Part of a small language model's weights: 12 layers.
MLP neurons of a small language model. Each row is named by its layer, matrix (up: input weights; down: output weights) and neuron, and shows model dimensions 0-95. Each number is 200 + 20 x the weight over its row's rms, rounded and kept within 0 to 999.
Before each neuron's rows, "fires on" lists the tokens most often at its 100 highest values on Wikipedia text that the model never trained on.

fires on: " –", ",", " with", " on", " by"
L8.up87,193,176,226,243,166,189,224,189,217,207,210,219,217,146,207,196,182,201,244,214,206,209,177,222,213,191,197,171,176,200,229,241,227,191,206,220,203,157,203,175,210,236,172,205,211,178,185,171,224,207,192,204,189,196,191,186,201,219,201,190,148,217,212,228,190,204,175,205,199,246,192,191,192,166,158,225,206,215,177,188,197,204,206,208,191,215,199,242,167,212,222,188,205,165,225,230
L8.down87,232,208,213,215,207,186,256,224,204,224,184,184,192,158,233,204,213,208,204,174,198,212,167,255,207,206,174,194,180,184,169,192,205,197,175,203,194,211,208,216,176,166,202,208,214,120,199,244,204,179,211,168,197,195,213,195,237,205,202,215,219,202,197,161,209,186,185,210,184,174,161,189,141,166,225,188,196,211,224,181,173,202,191,225,229,186,216,205,203,198,187,179,189,217,202,189

fires on: "e", "al", "m", "th", "off"
L9.up151,188,201,224,187,212,172,199,245,181,199,197,207,204,198,188,177,219,189,198,207,168,195,219,167,200,202,194,231,196,241,193,196,183,199,171,206,217,175,176,169,196,234,178,229,207,219,161,186,204,209,193,164,202,218,208,227,208,168,205,227,188,208,226,232,198,189,196,211,214,186,228,183,205,201,176,184,223,201,174,197,192,156,199,144,182,237,201,169,203,219,243,219,218,211,178,188
L9.down151,167,196,176,186,210,187,211,209,187,229,201,201,163,158,234,206,198,214,170,205,187,164,196,220,193,189,205,222,199,211,192,230,198,236,212,188,219,190,241,174,182,182,185,204,203,203,234,152,230,197,178,188,203,243,200,254,222,217,207,181,173,173,215,191,202,219,194,179,215,218,214,200,199,189,233,233,213,208,196,173,229,179,227,228,192,200,187,220,174,179,175,168,197,198,196,186

fires on: "R", "D", "-d", " R", " was"
L9.up108,167,204,204,213,194,170,195,165,209,186,204,220,196,154,197,179,191,203,248,193,217,210,228,197,168,191,185,221,205,186,196,184,205,202,183,186,205,199,179,201,219,180,218,223,211,207,195,208,183,193,202,178,205,185,195,181,212,182,199,220,171,183,189,181,212,217,203,179,202,201,221,191,220,201,168,186,210,191,168,212,205,169,208,164,226,217,199,163,173,221,207,228,224,165,217,190
L9.down108,197,238,195,193,197,193,177,209,239,223,172,197,199,184,148,194,199,186,197,214,182,198,174,176,246,146,170,195,193,207,199,218,215,245,191,215,236,184,170,196,236,198,200,211,208,196,213,243,192,200,208,188,195,180,196,193,199,190,232,179,195,214,206,189,197,184,206,212,219,195,205,226,202,225,233,213,178,193,230,240,209,187,184,193,208,155,208,178,205,178,191,216,199,190,221,221

fires on: ",", "s", ":\n", "==\n\n"
L8.up176,185,202,232,197,172,176,210,180,211,214,194,212,221,190,191,218,205,195,202,202,155,161,223,182,177,224,217,173,182,207,215,210,195,193,190,227,189,207,191,204,183,189,186,175,238,195,144,217,159,187,157,183,179,184,236,158,183,201,208,217,225,207,214,225,186,215,169,225,206,234,197,202,187,223,158,154,207,191,180,190,215,197,196,197,217,233,213,185,248,197,185,190,187,164,194,186
L8.down176,204,196,147,199,219,242,228,180,191,202,217,199,195,162,195,189,214,147,185,182,174,201,210,235,196,174,213,192,213,228,214,169,175,169,203,201,225,193,206,213,167,214,191,179,213,194,205,183,223,163,188,198,184,227,195,211,179,229,176,187,211,198,153,187,192,225,181,204,192,172,222,210,170,193,188,207,191,242,201,254,196,197,186,211,173,221,204,189,178,202,171,227,201,195,219,180

fires on: " German", "ish", " Russian", "rian", "i", "ian"
L9.up414,186,182,212,224,202,173,190,207,199,207,204,193,187,219,207,179,208,194,216,186,199,203,174,194,190,195,235,211,199,210,216,220,215,198,169,176,195,207,178,219,222,173,194,185,231,193,204,202,229,214,148,192,168,165,212,178,225,193,184,180,158,237,224,183,181,217,205,207,189,200,184,222,210,205,194,186,255,179,187,170,204,206,219,196,221,187,205,197,220,197,193,200,224,191,176,241
L9.down414,157,194,221,203,253,205,237,200,136,203,208,195,196,183,223,208,212,181,204,186,206,230,240,221,231,204,191,202,172,191,213,186,185,206,202,181,213,151,173,200,204,229,203,165,176,137,230,189,216,200,191,198,215,203,196,203,181,193,194,200,189,239,207,210,187,232,191,197,198,196,208,189,179,191,195,197,222,225,172,219,186,206,245,201,211,204,175,196,163,186,189,190,189,184,198,209

fires on: " –", "ist", " husband", " -", "ied"
L3.up545,189,193,223,179,189,194,201,239,209,183,199,200,199,187,199,289,182,195,204,200,205,195,171,201,167,211,211,201,192,219,201,227,220,198,204,174,181,189,168,178,182,184,152,237,209,213,174,194,207,193,164,187,180,234,214,194,189,177,187,214,178,205,195,211,202,171,186,213,191,240,209,244,218,204,200,186,215,196,201,206,213,200,204,197,196,189,201,153,233,165,180,229,221,233,206,202
L3.down545,183,181,208,193,250,225,228,199,183,201,209,198,190,173,193,214,204,205,219,182,179,210,210,190,187,216,156,225,186,198,166,204,211,198,189,188,201,198,151,212,203,187,246,204,198,172,208,182,222,190,237,164,218,236,204,232,177,174,215,209,213,232,228,203,200,212,151,154,200,197,177,192,204,191,203,200,199,192,194,207,210,206,206,214,230,175,205,191,197,191,204,219,228,194,203,187

fires on: "N", " R", "I", "R", " N", "-R"
L8.up438,180,195,179,239,195,181,155,181,191,189,219,225,215,213,192,209,184,241,187,210,199,176,191,204,197,203,202,178,223,179,176,193,215,232,200,179,187,209,199,198,203,172,171,256,212,214,171,194,183,206,201,179,212,246,213,168,210,211,198,204,202,198,200,150,219,209,199,180,192,204,193,189,206,183,193,181,214,198,182,173,243,212,184,213,244,192,187,173,203,193,198,203,184,184,227,200
L8.down438,237,197,235,191,218,195,214,184,198,209,225,169,195,191,190,187,194,194,211,200,217,210,216,178,237,205,213,203,181,191,189,188,162,192,198,214,205,204,187,188,205,180,173,206,182,237,168,208,220,214,177,212,209,201,183,213,205,236,210,203,215,248,199,238,167,225,176,226,255,172,223,208,223,194,196,214,213,191,195,168,203,189,217,236,160,188,144,209,212,172,171,164,178,198,185,211

fires on: "st", "0", " first", " second", " hold"
L4.up929,205,200,226,183,217,191,203,214,197,187,199,184,190,178,169,227,186,222,187,218,154,198,166,205,132,223,199,217,163,191,194,202,225,179,190,187,210,184,189,163,187,177,172,226,253,236,205,210,212,199,213,187,223,235,213,181,195,176,182,219,241,243,235,208,172,178,176,188,200,200,227,201,222,201,190,161,206,185,206,219,211,171,201,225,196,205,168,160,215,156,214,191,197,213,183,232
L4.down929,196,195,200,219,207,207,188,210,196,207,205,195,222,212,182,210,208,204,220,179,208,214,177,228,197,186,229,201,226,243,203,210,189,186,205,175,234,214,218,208,187,180,213,199,198,149,190,239,214,195,149,138,178,190,168,174,234,183,222,214,215,206,198,178,184,154,213,232,201,201,169,189,202,205,204,171,199,217,185,186,210,194,208,205,175,213,208,222,180,188,212,215,228,216,228,178

fires on: " |", "ro", "ene", " Total", " %", "ust"
L8.up47,207,180,148,202,192,170,204,176,219,188,215,210,183,169,194,147,183,226,204,226,223,177,222,202,169,220,191,186,234,192,184,192,196,208,225,182,212,227,194,189,206,185,213,229,196,211,179,190,188,193,208,205,199,213,186,193,228,217,213,236,225,214,236,151,210,209,203,203,205,228,193,226,200,232,166,201,196,188,175,171,181,173,187,194,182,180,219,185,199,200,197,230,226,183,197,193
L8.down47,232,233,216,219,175,208,185,203,188,197,179,183,207,189,207,238,165,205,232,177,195,212,178,209,193,194,190,159,184,192,211,174,161,216,208,226,183,195,206,196,213,213,173,209,201,183,237,195,213,223,201,197,221,193,201,213,205,167,187,174,183,236,228,196,216,181,182,171,211,201,202,182,185,172,232,211,188,174,170,168,271,218,260,186,204,186,229,198,215,206,208,160,196,223,233,195

fires on: " sub", " p", " top", " post", " head", " Sub"
L2.up837,185,206,181,188,215,219,184,187,208,188,210,179,222,165,189,232,195,197,190,236,210,187,190,201,195,213,201,188,239,174,179,208,211,234,240,207,185,206,186,212,158,204,195,191,202,230,213,179,208,219,208,197,175,188,215,204,186,180,183,171,229,214,214,222,177,199,164,164,193,207,232,217,204,193,180,193,196,181,220,194,194,189,187,168,169,207,194,149,172,177,205,190,227,176,204,210
L2.down837,220,216,173,183,228,218,214,213,214,204,193,186,218,199,181,220,209,188,195,193,200,224,207,200,178,206,189,208,204,165,175,244,162,204,220,219,146,210,201,190,199,164,219,179,212,222,215,196,231,217,150,217,174,201,206,206,171,187,197,171,201,216,212,226,174,205,203,176,220,175,200,226,170,207,203,177,195,200,214,202,177,174,202,216,189,190,174,181,146,159,221,206,196,194,234,199

fires on: ",", "\",", "),", ";"
L8.up179,228,175,227,225,189,195,212,233,224,190,231,218,215,175,218,214,222,210,211,207,214,191,179,201,213,186,222,191,212,214,178,195,199,201,216,193,210,194,184,190,186,215,153,209,225,186,186,204,194,180,198,200,139,195,164,199,215,207,172,170,219,204,237,214,193,184,183,223,189,229,220,209,205,181,206,186,223,196,175,185,201,195,194,175,187,207,223,176,184,232,214,184,201,171,210,204
L8.down179,204,222,215,215,181,193,311,200,203,190,198,196,185,177,166,179,190,242,203,214,228,226,177,242,213,194,208,169,184,190,212,204,184,197,179,206,201,214,210,231,192,220,203,196,211,162,233,181,159,196,185,205,185,196,193,205,219,217,164,203,192,210,204,211,204,180,200,201,210,214,215,179,128,182,208,198,185,201,198,216,195,220,197,214,190,207,194,215,203,201,210,158,184,209,203,202

fires on: "ian", "an", "rian", "i", "ish", "b"
L8.up689,210,211,235,216,214,189,169,202,199,178,203,222,185,224,193,215,191,193,200,183,208,191,168,170,205,208,238,209,193,162,209,207,203,215,179,209,195,190,186,200,192,178,201,190,210,200,177,203,219,218,161,157,192,203,171,185,220,220,181,213,173,228,219,176,171,198,241,203,163,222,185,214,212,204,180,221,251,195,200,151,235,193,207,177,225,198,200,195,210,181,198,209,204,211,203,195
L8.down689,190,199,203,235,226,224,222,170,172,207,196,175,186,175,212,186,215,189,198,202,219,233,230,211,215,194,209,220,167,206,190,189,225,221,174,177,209,191,210,176,196,205,204,165,218,186,207,208,203,215,198,183,214,196,197,173,198,186,210,210,175,187,244,220,180,194,193,214,206,220,180,195,215,209,228,212,202,185,178,187,178,202,258,173,186,186,189,228,170,181,162,207,209,173,185,211

fires on: " N", " IS", "L", "-R", "Q"
L4.up550,180,215,156,187,207,190,165,190,203,225,210,208,205,194,182,220,215,220,233,215,182,232,219,188,191,197,201,201,185,225,201,218,206,238,180,166,204,193,200,197,206,196,182,217,197,248,186,214,195,198,182,185,225,162,174,170,255,177,202,189,195,246,171,187,199,219,205,155,206,191,210,183,186,185,231,194,190,205,205,214,213,175,195,203,208,221,159,198,201,219,218,219,191,175,191,194
L4.down550,219,201,168,186,223,198,230,219,213,209,206,206,198,179,182,174,184,193,211,180,242,209,203,204,222,147,197,236,216,198,201,165,160,214,171,219,184,214,195,171,210,191,192,189,165,204,222,274,230,222,191,213,199,199,165,212,232,224,212,199,187,184,191,175,207,194,179,204,215,145,205,176,188,229,205,197,205,236,219,208,190,197,198,185,224,199,228,231,231,222,192,206,192,180,206,195

fires on: " n", " N", "ur", "N", "n"
L9.up707,190,209,205,202,195,192,201,196,190,191,213,181,215,216,240,194,199,249,188,214,205,176,212,193,200,229,173,149,222,182,219,207,207,219,215,193,194,242,213,197,224,216,178,194,195,212,173,197,195,223,197,184,224,258,165,197,190,211,218,221,180,221,207,200,195,206,236,209,174,203,223,211,200,206,211,178,221,208,203,160,179,222,213,212,195,214,158,189,178,209,217,182,227,151,162,233
L9.down707,186,176,204,215,218,193,172,193,210,224,221,195,219,172,156,220,193,170,169,187,238,184,209,195,195,178,241,191,233,200,204,208,216,207,227,236,211,194,199,227,203,161,156,232,204,204,217,213,163,197,192,223,184,231,198,220,220,178,209,197,182,223,212,206,189,210,209,206,222,219,202,212,225,212,202,230,212,219,218,215,253,189,222,197,218,208,210,211,217,189,216,217,204,185,185,201

fires on: "m", "e", "if", "os", "p", "^{"
L9.up565,182,202,219,177,200,180,166,190,212,196,239,196,213,203,178,195,223,232,161,210,168,179,171,196,191,229,225,203,198,202,211,188,210,209,238,209,244,168,207,207,180,206,165,232,231,241,193,220,184,190,198,174,219,201,210,189,173,177,165,206,200,198,221,206,185,182,172,176,212,193,197,188,213,197,188,188,209,166,199,238,205,183,193,202,208,207,223,201,175,202,223,234,196,199,228,180
L9.down565,209,217,144,196,188,199,208,213,182,226,205,165,196,191,204,163,159,205,200,179,195,194,159,181,176,192,178,212,192,220,192,177,178,198,228,201,242,211,224,231,201,205,193,202,208,208,174,208,203,228,218,179,219,192,172,246,217,214,203,207,242,196,174,211,205,229,191,230,208,188,205,201,211,222,177,201,157,197,189,226,227,184,201,192,167,200,168,189,179,186,182,171,188,210,224,222

fires on: " re", "0", " on", " ", "4", " date"
L9.up283,220,205,220,239,176,189,195,189,235,203,199,185,218,194,189,188,224,220,210,213,204,210,211,179,196,204,204,213,215,217,222,199,225,199,201,237,196,216,198,207,188,216,252,224,246,220,173,168,226,177,212,211,202,213,164,233,174,207,171,196,180,208,186,175,210,212,177,185,186,245,175,172,211,183,182,206,193,222,165,206,166,191,212,213,215,237,197,176,209,205,174,209,150,208,193,208
L9.down283,208,177,164,218,212,193,187,208,213,229,212,171,207,195,196,185,201,215,192,159,191,197,211,169,198,187,185,195,207,221,212,209,205,187,208,222,201,162,216,188,190,224,169,239,186,224,182,194,212,188,208,178,221,211,203,212,190,214,228,216,200,218,190,187,205,193,187,161,185,171,152,203,240,231,200,215,185,173,199,201,204,224,213,228,162,174,155,209,204,166,137,194,234,198,206,190

fires on: "}", "%", " •", "″W", "Personal"
L8.up376,171,156,173,178,178,182,214,236,199,197,213,173,213,186,195,196,207,235,204,219,189,175,199,174,213,199,171,209,227,196,244,199,202,214,215,224,213,194,195,168,181,188,163,195,216,246,170,183,190,207,190,220,191,234,177,227,182,211,188,216,194,211,202,208,172,216,216,203,218,214,176,178,200,185,131,199,203,205,206,202,206,201,205,221,171,219,214,199,154,257,235,217,230,212,217,208
L8.down376,189,162,186,169,209,213,221,187,236,205,162,172,190,185,227,199,195,188,191,203,179,216,229,251,236,186,180,162,204,182,210,206,233,207,209,175,180,201,207,174,194,202,200,195,214,185,206,189,195,225,204,233,181,211,173,204,224,185,176,153,193,167,211,205,180,223,213,176,235,192,239,213,180,201,187,213,231,209,194,205,224,207,241,209,155,191,201,163,215,210,207,216,205,217,161,182

fires on: " inter", " pre", " trans", " Pre", " Inter", "re"
L8.up772,182,204,190,195,214,197,187,182,200,182,200,193,232,177,210,177,202,212,211,208,213,201,154,185,195,202,215,200,256,203,197,204,191,190,226,230,217,188,207,197,218,180,223,169,220,218,180,194,177,205,211,200,192,159,219,182,213,198,198,167,205,172,225,162,199,220,200,171,195,176,252,195,204,205,138,206,260,202,198,214,166,171,210,176,203,230,202,212,180,194,233,192,243,194,193,243
L8.down772,208,191,199,206,196,246,190,212,182,202,178,209,220,181,197,217,189,178,203,201,233,193,190,184,193,175,226,217,213,208,209,174,166,213,211,231,164,197,256,244,212,203,216,200,205,218,212,208,182,201,183,198,196,197,208,210,170,180,192,184,193,180,209,187,189,202,179,196,200,165,196,186,193,199,184,176,222,210,238,200,168,188,211,203,177,196,158,181,190,182,216,179,226,240,188,206

fires on: " pre", " trans", " inter", " re", " Trans"
L2.up558,194,195,164,189,186,209,159,164,186,211,202,160,238,199,178,179,231,196,179,205,251,215,166,208,214,200,216,192,225,191,197,201,177,186,215,221,219,188,207,210,199,196,204,200,191,228,185,178,171,218,234,194,183,217,221,217,188,180,186,178,219,183,242,180,191,218,191,179,189,189,217,253,192,191,159,159,219,211,208,190,188,193,189,219,239,217,183,197,196,201,215,220,238,225,183,222
L2.down558,209,195,183,197,198,213,159,212,195,222,204,177,225,208,165,189,232,195,186,195,248,237,190,203,209,195,184,235,214,221,169,148,162,199,216,202,184,206,194,186,179,181,193,207,223,235,194,234,172,215,220,191,217,205,234,205,199,186,182,208,232,198,228,193,188,193,194,197,192,183,201,204,155,211,176,169,208,208,207,190,206,196,207,222,225,204,187,164,225,183,208,201,192,218,172,195

fires on: " in", " re", " ", " R", " Oper", " Co"
L9.up196,217,173,167,230,172,190,195,204,191,186,209,215,190,215,178,210,202,203,210,227,184,193,215,200,167,190,204,220,226,221,218,213,205,196,224,239,209,178,142,182,214,218,210,185,205,202,145,189,196,206,216,225,184,188,211,205,203,191,171,210,210,208,210,157,197,230,190,204,192,237,209,230,206,191,192,220,204,214,177,180,200,174,149,193,223,213,189,173,198,201,171,194,174,184,187,220
L9.down196,191,219,223,193,198,213,217,199,206,201,213,208,208,181,192,182,154,173,168,183,221,192,210,192,172,204,211,205,169,226,193,188,169,172,243,190,186,187,216,183,214,187,189,202,180,201,192,168,178,230,208,177,202,228,201,172,195,190,186,197,198,177,201,219,243,228,170,223,199,204,193,184,224,212,214,185,205,170,219,243,172,206,143,249,200,199,174,213,214,162,199,231,210,202,199,199

fires on: "ed", "ing", "al", "red", "es"
L4.up447,169,189,204,196,183,189,178,219,184,198,199,200,203,205,183,253,217,220,214,185,199,194,190,201,191,253,168,205,208,195,173,257,207,215,224,202,183,214,188,175,197,202,202,241,215,207,189,170,179,209,212,162,203,252,210,184,166,191,202,190,178,203,207,202,220,194,208,215,197,222,187,210,216,168,179,197,171,174,218,200,251,195,192,214,190,192,181,167,228,170,181,232,216,221,202,201
L4.down447,204,216,222,186,203,227,159,189,194,205,199,218,175,243,152,165,210,214,189,219,187,176,231,195,176,166,201,207,205,219,205,167,181,161,179,204,190,208,184,240,167,219,192,179,172,215,192,231,198,207,196,232,200,199,189,222,192,217,211,184,206,165,186,228,177,233,204,199,201,196,193,154,177,226,186,191,237,225,168,225,217,204,199,177,220,227,232,215,215,198,203,187,204,181,183,228

fires on: "%", " •", "ST", "E", "t", "Z"
L9.up125,167,179,207,196,171,189,183,199,201,164,204,158,201,214,202,229,224,210,194,216,161,185,196,182,213,233,202,222,209,216,188,234,178,195,215,189,221,161,203,199,173,181,165,200,226,221,159,195,179,216,197,200,188,176,212,200,223,194,184,231,214,188,227,186,208,213,192,172,175,230,210,202,197,202,194,148,213,182,177,228,245,185,193,196,199,194,206,188,214,251,243,220,191,192,206,207
L9.down125,192,210,223,174,221,222,220,223,226,170,211,174,194,220,200,182,178,204,211,204,225,208,181,178,236,165,216,200,186,247,154,193,229,170,238,221,205,187,184,206,198,193,210,232,171,205,189,215,223,207,196,207,187,204,165,201,193,215,201,194,211,225,181,223,148,193,197,203,248,184,225,205,238,172,244,183,213,191,212,224,186,172,198,223,207,218,203,199,191,206,170,199,182,219,168,171

fires on: "D", "d", "-d", "od", "o"
L9.up770,173,230,222,206,190,205,179,176,220,198,207,201,201,203,222,194,201,179,202,208,176,216,247,198,195,204,189,199,192,173,212,199,205,207,208,195,203,218,163,202,215,215,181,186,206,196,174,208,190,234,222,194,212,183,184,186,211,218,180,207,252,196,165,199,201,242,209,147,206,217,230,187,203,165,181,210,208,199,180,187,203,188,175,196,246,197,223,172,171,210,211,218,170,160,194,228
L9.down770,175,181,179,215,195,182,198,200,217,237,198,230,197,180,211,211,193,213,165,185,252,213,193,191,224,174,133,177,200,202,219,183,214,204,202,218,197,187,187,199,206,212,231,222,203,203,222,193,177,217,229,207,197,166,213,183,185,189,215,195,193,202,206,209,208,173,185,180,190,207,205,212,229,196,188,149,193,163,198,211,205,196,202,201,204,175,197,217,228,205,222,220,225,190,230,246

fires on: " -", "-", " –"
L3.up354,182,196,197,204,182,193,203,242,213,158,211,223,189,200,240,238,205,192,185,206,206,205,185,196,188,203,198,198,205,228,237,208,206,176,206,217,210,186,172,186,187,205,165,230,244,187,186,189,227,184,151,197,134,206,232,202,223,191,182,190,170,214,182,211,198,216,178,211,189,201,204,256,200,201,198,170,231,201,189,192,200,201,204,184,195,213,191,161,212,172,217,217,224,253,202,192
L3.down354,204,189,204,213,243,229,242,160,176,200,197,187,179,181,187,202,212,202,232,188,171,200,191,200,201,194,158,250,188,212,159,205,203,192,203,200,198,208,158,197,201,184,232,205,189,159,185,240,220,219,234,157,210,221,195,215,189,177,219,211,183,215,219,208,185,198,167,165,197,227,175,187,174,154,220,224,201,211,179,201,202,216,205,192,198,182,211,209,194,205,198,210,214,181,187,205

fires on: "ar", " Har", " Char"
L9.up521,179,192,205,226,188,194,194,218,221,191,215,203,217,199,194,177,205,197,198,199,181,192,164,182,189,203,219,258,189,155,217,185,206,169,205,219,213,169,210,227,232,289,221,219,181,195,168,206,202,205,203,211,190,183,221,184,189,194,218,203,184,189,186,170,210,220,222,189,194,209,207,219,203,189,195,220,217,209,161,180,207,194,216,174,220,211,202,186,193,210,195,206,193,193,222,220
L9.down521,178,237,195,214,173,200,204,203,211,201,182,240,188,216,183,220,169,183,220,199,221,191,200,193,188,169,204,190,178,197,218,200,193,185,195,220,219,176,216,175,136,208,223,199,190,204,180,260,212,205,228,235,229,184,220,226,163,207,246,212,207,192,192,178,212,209,241,207,212,211,219,205,187,182,202,209,169,229,209,182,191,213,224,173,190,182,190,218,209,180,194,140,214,204,196,218

fires on: ")", "al", "k", "le", "er", "el"
L9.up378,173,188,184,196,221,168,170,216,205,186,213,162,201,226,182,198,202,203,197,207,201,206,202,203,163,237,217,169,212,242,213,193,208,176,234,204,235,197,210,204,213,197,173,230,182,198,201,189,206,189,193,199,193,220,203,204,164,228,179,191,181,235,204,198,190,192,203,191,206,202,215,229,228,190,183,213,206,157,191,218,207,203,190,202,178,219,179,166,239,179,200,230,195,204,162,182
L9.down378,232,210,175,176,215,181,166,211,201,186,184,199,189,181,203,194,216,193,182,217,199,200,208,201,201,174,189,169,173,208,217,196,216,209,212,210,170,193,234,230,197,189,180,202,195,220,171,209,184,176,217,245,187,170,171,185,234,210,208,181,205,235,203,215,155,173,188,200,165,234,207,203,230,220,208,191,197,194,211,162,189,186,214,175,230,205,232,192,192,183,211,217,197,213,169,139

fires on: ";", " –"
L3.up799,211,188,195,224,207,201,207,255,212,165,204,211,193,216,179,230,183,168,184,184,210,178,174,202,169,185,225,193,201,223,215,205,213,204,187,187,209,213,190,171,206,187,162,207,238,199,187,195,216,195,164,207,134,191,198,218,215,212,197,225,160,203,204,206,192,187,207,221,180,224,201,245,205,197,203,159,203,202,192,197,179,209,197,184,181,200,213,171,216,187,205,225,209,205,202,191
L3.down799,207,198,191,204,221,188,195,189,194,202,197,214,192,185,190,227,234,204,225,184,165,212,217,156,208,215,161,216,184,214,171,195,192,205,189,210,197,208,170,228,206,211,209,204,199,179,193,201,209,223,222,171,212,209,144,196,175,187,231,170,230,240,226,185,193,198,156,150,195,220,176,189,217,173,227,211,218,181,185,200,212,198,211,202,192,175,200,209,166,192,193,209,210,182,194,193

fires on: "D", "d", "-d", "R"
L9.up441,185,196,180,242,189,205,190,215,223,216,187,211,199,164,192,177,187,175,223,182,182,209,210,207,211,208,200,192,209,182,176,184,220,218,227,186,205,218,158,201,180,189,195,158,217,221,199,198,166,163,199,168,189,189,227,183,210,224,193,225,219,198,218,209,215,238,168,206,202,225,232,146,211,176,183,225,217,172,182,211,210,214,189,167,207,230,176,206,210,241,201,229,201,185,207,201
L9.down441,180,184,185,202,184,192,153,202,227,229,204,198,168,185,149,175,182,172,203,185,205,173,221,183,199,152,191,175,172,190,183,236,209,181,197,199,219,181,181,212,229,146,202,197,210,218,215,214,196,172,252,188,216,180,182,196,218,168,188,189,207,215,188,222,227,224,207,187,238,220,199,210,223,189,205,192,191,208,181,197,189,181,199,161,186,190,223,195,207,215,220,213,234,192,203,217

fires on: " from", " of", " in", " on", " with"
L4.up660,193,175,220,224,192,198,205,194,234,195,212,212,258,166,204,182,175,229,184,190,200,211,199,203,203,204,195,196,199,213,218,217,208,211,220,195,231,166,189,206,213,176,188,202,193,188,195,199,215,166,194,192,156,255,181,229,195,186,200,172,189,192,227,192,194,188,179,164,208,197,181,183,209,182,211,204,185,193,209,204,203,213,214,223,179,204,175,190,184,173,175,225,192,174,180,186
L4.down660,205,201,194,186,209,196,227,251,164,216,206,171,204,195,191,187,214,199,179,236,228,195,216,270,187,224,196,207,184,207,174,224,198,183,178,225,221,211,198,209,183,192,207,172,166,141,193,192,206,199,194,183,218,195,159,210,216,233,203,217,210,219,169,211,199,195,231,204,195,184,199,214,176,211,228,209,220,198,187,172,191,203,216,192,209,212,210,175,212,201,216,232,198,225,177,188

fires on: " |", " |\n"
L9.up512,176,216,184,201,200,192,182,231,263,175,194,183,205,177,237,159,191,218,246,206,208,150,239,210,171,200,192,181,214,178,229,187,198,190,200,246,187,205,206,196,216,208,185,231,229,224,181,191,229,223,184,189,176,221,200,201,190,209,200,213,218,195,243,163,212,158,202,198,194,213,219,203,203,182,183,160,188,194,208,195,208,192,189,166,183,200,197,187,201,220,201,207,194,174,198,216
L9.down512,202,211,216,192,203,178,187,266,199,199,191,191,196,198,178,241,231,192,200,205,186,200,196,201,221,220,167,186,184,191,231,192,196,231,223,181,238,199,211,222,176,202,195,241,201,194,208,201,240,208,195,180,217,175,206,212,194,175,184,172,183,234,215,186,198,185,197,128,171,231,203,212,210,181,210,189,213,180,193,179,241,182,228,213,229,184,202,234,193,206,178,189,205,212,221,235

fires on: " ", " |\n", "st", "ach", "-", "0"
L8.up692,224,196,203,204,193,223,192,198,209,191,178,205,212,186,197,219,194,209,167,220,231,216,207,210,213,201,219,214,179,169,180,199,230,222,180,188,207,192,226,166,191,193,204,225,226,214,190,201,228,197,224,137,181,213,151,225,189,187,186,192,197,224,180,201,175,159,184,193,203,208,201,199,216,158,216,173,217,201,204,177,212,202,185,215,189,222,163,210,224,183,198,230,186,218,218,205
L8.down692,213,240,196,246,205,167,113,176,223,190,225,196,199,185,230,216,246,223,215,187,214,175,193,198,178,205,221,209,204,203,209,208,178,183,211,197,207,183,181,192,182,211,176,208,203,208,186,197,213,208,204,196,185,202,205,205,182,241,205,207,194,219,173,178,217,172,197,198,207,188,209,222,181,194,226,202,201,166,193,176,197,189,231,192,200,206,205,214,178,189,190,239,187,181,204,192

fires on: ",", "),", " and"
L9.up866,201,188,186,223,176,218,221,207,209,180,204,200,191,188,189,207,222,191,202,212,210,202,174,205,226,185,219,150,248,234,192,190,203,172,220,208,212,164,188,200,224,191,202,211,239,195,180,214,192,199,185,209,151,204,199,190,219,232,167,184,186,190,221,202,199,210,158,199,158,224,211,180,206,215,202,189,211,209,194,205,198,202,162,190,195,227,223,197,216,215,160,201,200,195,213,210
L9.down866,217,194,216,213,193,226,298,199,205,174,180,179,201,215,174,197,205,197,206,172,207,213,211,200,196,177,181,234,222,201,238,217,185,199,219,198,224,185,194,233,205,210,198,184,189,149,224,182,187,223,197,219,189,226,212,214,224,211,182,173,218,193,215,243,194,171,186,167,187,160,198,190,155,168,209,202,177,211,189,217,200,209,170,209,212,189,179,198,227,174,209,191,183,223,175,186